config.toml
num_hidden_layers = 14
hidden_size = 192
num_attention_heads = 3
num_key_value_heads = 3
head_dim = 64
intermediate_size = 512
vocab_size = 2022
hidden_act = "geglu"
norm = "layernorm"
norm_place = "pre"
norm_eps = 1e-05
positions = "learned"
qk_norm = false
attn_scale = 0.125
bias = "all"
tie_word_embeddings = true
parallel_block = false
init = "trunc"
init_std_qkv = 0.0495
init_std_o = 0.0
init_std_up = 0.0495
init_std_down = 0.0
optimizer = "ademamix"
learning_rate = 0.000445
lr_mult_qkv = 0.5
beta1 = 0.9
lr_head = 0.00535
max_grad_norm = 0.5
warmup_steps = 277
schedule = "cos"
final_lr_fraction = 0.0
batch_tokens = 16384
max_seq_len = 256
doc_mask = false
train_tokens = 161900000
max_steps = 9882
dataset = "wikipedia_en"
MLP neurons of a small language model. Each row is named by its layer, matrix (gate and up: input weights) and neuron, and shows model dimensions 48-111. Each number is 50 + 10 x the weight over its row's rms, rounded and kept within 0 to 99. A neuron's up and down rows have the sign that makes its largest values positive.
Before each neuron's rows, "fires in" lists the words (lower case) most often at its 100 highest values on Wikipedia text that the model never trained on. A number after a token or word is its count.

fires in: "united" 28, "university" 25, "union" 10
L2.gate262:52 54 37 40 64 41 38 53 54 65 30 46 58 58 43 53 42 66 51 59 37 46 62 40 48 39 76 34 55 64 56 63 52 54 58 48 52 56 55 68 38 43 46 50 41 48 65 56 72 48 21 42 34 32 48 34 62 51 64 55 43 47 44 41
L2.up262:37 50 70 40 57 44 42 57 47 47 59 45 54 53 57 50 33 60 61 43 50 54 53 56 49 59 45 49 63 61 29 64 50 53 45 52 55 60 64 47 36 38 58 49 44 43 56 59 53 44 67 53 43 38 59 47 56 60 40 38 46 50 56 53

fires in: "is" 89
L10.gate91:50 47 38 62 33 65 40 50 43 67 54 63 45 36 55 49 54 44 63 37 49 25 48 79 66 50 55 65 51 58 30 52 58 50 51 60 55 36 32 35 39 59 38 65 42 56 56 54 54 46 51 39 58 54 34 49 59 64 58 32 59 70 25 60
L10.up91:63 52 54 45 47 50 55 51 45 54 46 49 39 52 53 40 67 48 55 72 57 52 38 56 63 52 41 29 59 63 40 39 58 36 55 57 56 49 47 46 48 30 42 48 44 54 67 60 61 55 69 48 53 37 55 59 43 47 54 55 40 48 46 69

fires in: "the" 36, "s" 7, "game" 6, "awards" 5, "administration" 4, "to" 4
L5.gate326:36 43 60 51 38 70 40 51 45 45 44 52 55 47 49 35 50 42 51 56 58 59 53 47 43 47 65 66 39 35 51 60 56 63 54 69 58 47 45 47 49 47 50 44 32 48 45 39 44 61 50 42 61 38 51 51 44 32 65 52 46 55 58 52
L5.up326:41 52 61 42 43 51 37 56 51 42 48 54 50 37 37 35 65 40 42 49 49 59 58 45 46 41 57 46 51 63 34 70 54 47 50 61 68 43 39 44 55 59 38 55 38 43 54 60 60 56 50 33 44 68 42 52 56 43 53 47 35 36 50 59

fires in: "since" 23, "until" 21, "before" 19, "after" 17, "died" 5, "career" 4
L2.gate35:32 55 57 71 51 55 50 55 60 53 45 46 63 31 49 49 50 44 72 69 53 69 65 73 49 51 46 38 56 43 60 49 29 45 46 60 50 63 49 56 60 60 48 34 30 49 42 54 46 52 52 44 35 57 53 47 48 43 55 52 48 49 55 70
L2.up35:40 57 45 57 42 60 53 63 48 34 55 54 48 46 58 39 60 49 65 49 43 39 52 67 55 52 38 54 46 64 56 50 54 43 72 45 59 48 38 66 48 57 64 51 22 46 80 61 53 39 63 71 53 57 56 58 37 42 48 64 47 36 43 49

fires in: "since" 23, "until" 21, "died" 15, "born" 15, "age" 9, "population" 7
L2.gate501:44 39 46 62 28 48 69 67 38 54 51 32 40 32 46 58 47 46 50 51 47 62 63 54 44 47 58 42 41 43 69 56 50 60 52 39 44 30 39 44 63 60 61 51 43 44 49 65 63 61 42 42 53 45 65 46 33 43 65 61 49 48 46 65
L2.up501:32 66 38 71 51 55 47 65 48 58 40 55 48 36 88 41 29 42 60 72 53 43 54 46 49 53 38 46 48 56 41 31 52 49 55 54 69 54 51 29 54 47 44 43 41 43 39 49 46 50 65 60 49 71 50 53 35 47 50 56 32 40 40 56

fires in: "the" 35, "an" 7, "german" 5, "nigerian" 5, "american" 4, "germany" 4
L10.gate85:49 50 53 55 50 45 37 30 43 64 55 36 71 43 47 45 53 57 50 30 64 53 58 52 39 46 39 57 65 61 28 38 58 50 41 50 52 58 57 50 49 67 49 50 37 69 55 40 52 46 51 60 55 38 39 44 43 50 38 55 55 31 49 50
L10.up85:19 45 71 37 52 37 58 54 54 43 52 42 59 53 53 67 43 48 53 45 37 54 57 57 47 50 49 63 65 43 49 70 51 59 47 45 56 53 48 47 58 62 53 65 40 48 67 65 49 48 35 41 38 36 58 37 52 45 39 42 67 44 58 48

fires in: "united" 37, "modern" 5, "russian" 4, "russia" 4, "colonel" 4
L10.gate24:45 60 35 54 36 36 46 49 44 55 69 54 53 50 57 51 49 61 54 52 58 40 50 60 45 67 69 56 55 40 58 58 57 50 44 46 63 26 58 65 33 49 57 47 42 49 50 45 53 50 60 65 39 45 59 26 45 66 51 36 59 58 45 49
L10.up24:50 39 59 49 73 42 47 39 61 43 41 62 70 47 56 42 40 60 44 42 63 46 63 42 54 62 31 50 52 70 53 55 62 59 47 45 60 43 49 46 59 61 43 50 26 55 63 71 64 55 53 60 51 36 59 40 55 56 45 52 56 44 64 50

fires in: "at" 97
L2.gate385:49 60 38 60 61 24 59 57 60 51 44 59 33 33 56 30 49 28 58 46 53 38 43 52 57 55 56 57 49 76 47 41 48 59 47 60 49 48 42 67 60 45 62 51 49 42 70 34 62 72 53 43 54 47 39 38 51 31 60 62 35 39 57 48
L2.up385:39 42 36 66 44 57 48 46 46 67 40 55 58 54 45 43 50 53 51 35 69 36 39 51 45 68 44 60 56 47 48 58 38 36 42 48 27 38 72 46 35 40 51 61 57 46 57 33 38 75 36 61 59 64 56 54 35 52 42 58 66 44 37 42

fires in: "between" 44, "with" 29, "by" 15, "against" 10
L2.gate383:43 56 61 44 49 39 46 49 64 35 72 28 51 44 62 44 52 40 64 74 59 51 65 45 50 61 49 55 73 66 42 36 48 57 45 31 47 42 57 62 57 63 70 72 40 54 44 41 43 40 68 61 66 68 41 42 56 43 35 44 32 41 42 44
L2.up383:54 40 45 43 57 47 64 62 32 41 40 50 46 51 53 49 62 70 48 52 62 43 44 62 32 50 69 40 49 45 55 65 31 63 65 37 41 51 48 33 35 35 48 43 50 48 47 54 43 45 40 60 45 40 37 66 62 53 47 61 48 46 58 45

fires in: "for" 18, "had" 13, "made" 10, "has" 10, "gave" 6, "lost" 4
L9.gate431:53 27 47 55 43 56 42 56 65 47 39 43 53 45 54 64 64 48 49 60 76 60 47 50 31 63 77 55 44 54 61 36 41 53 56 59 46 47 34 45 39 65 48 41 27 38 40 51 52 49 53 48 58 46 53 50 68 45 60 28 53 43 40 63
L9.up431:64 54 49 53 62 60 51 40 43 52 49 55 53 48 33 49 55 57 62 54 56 43 63 42 53 52 63 58 55 29 63 48 52 43 39 56 46 40 56 40 56 47 40 42 60 37 58 48 65 59 59 37 54 70 35 54 47 58 50 38 45 51 33 49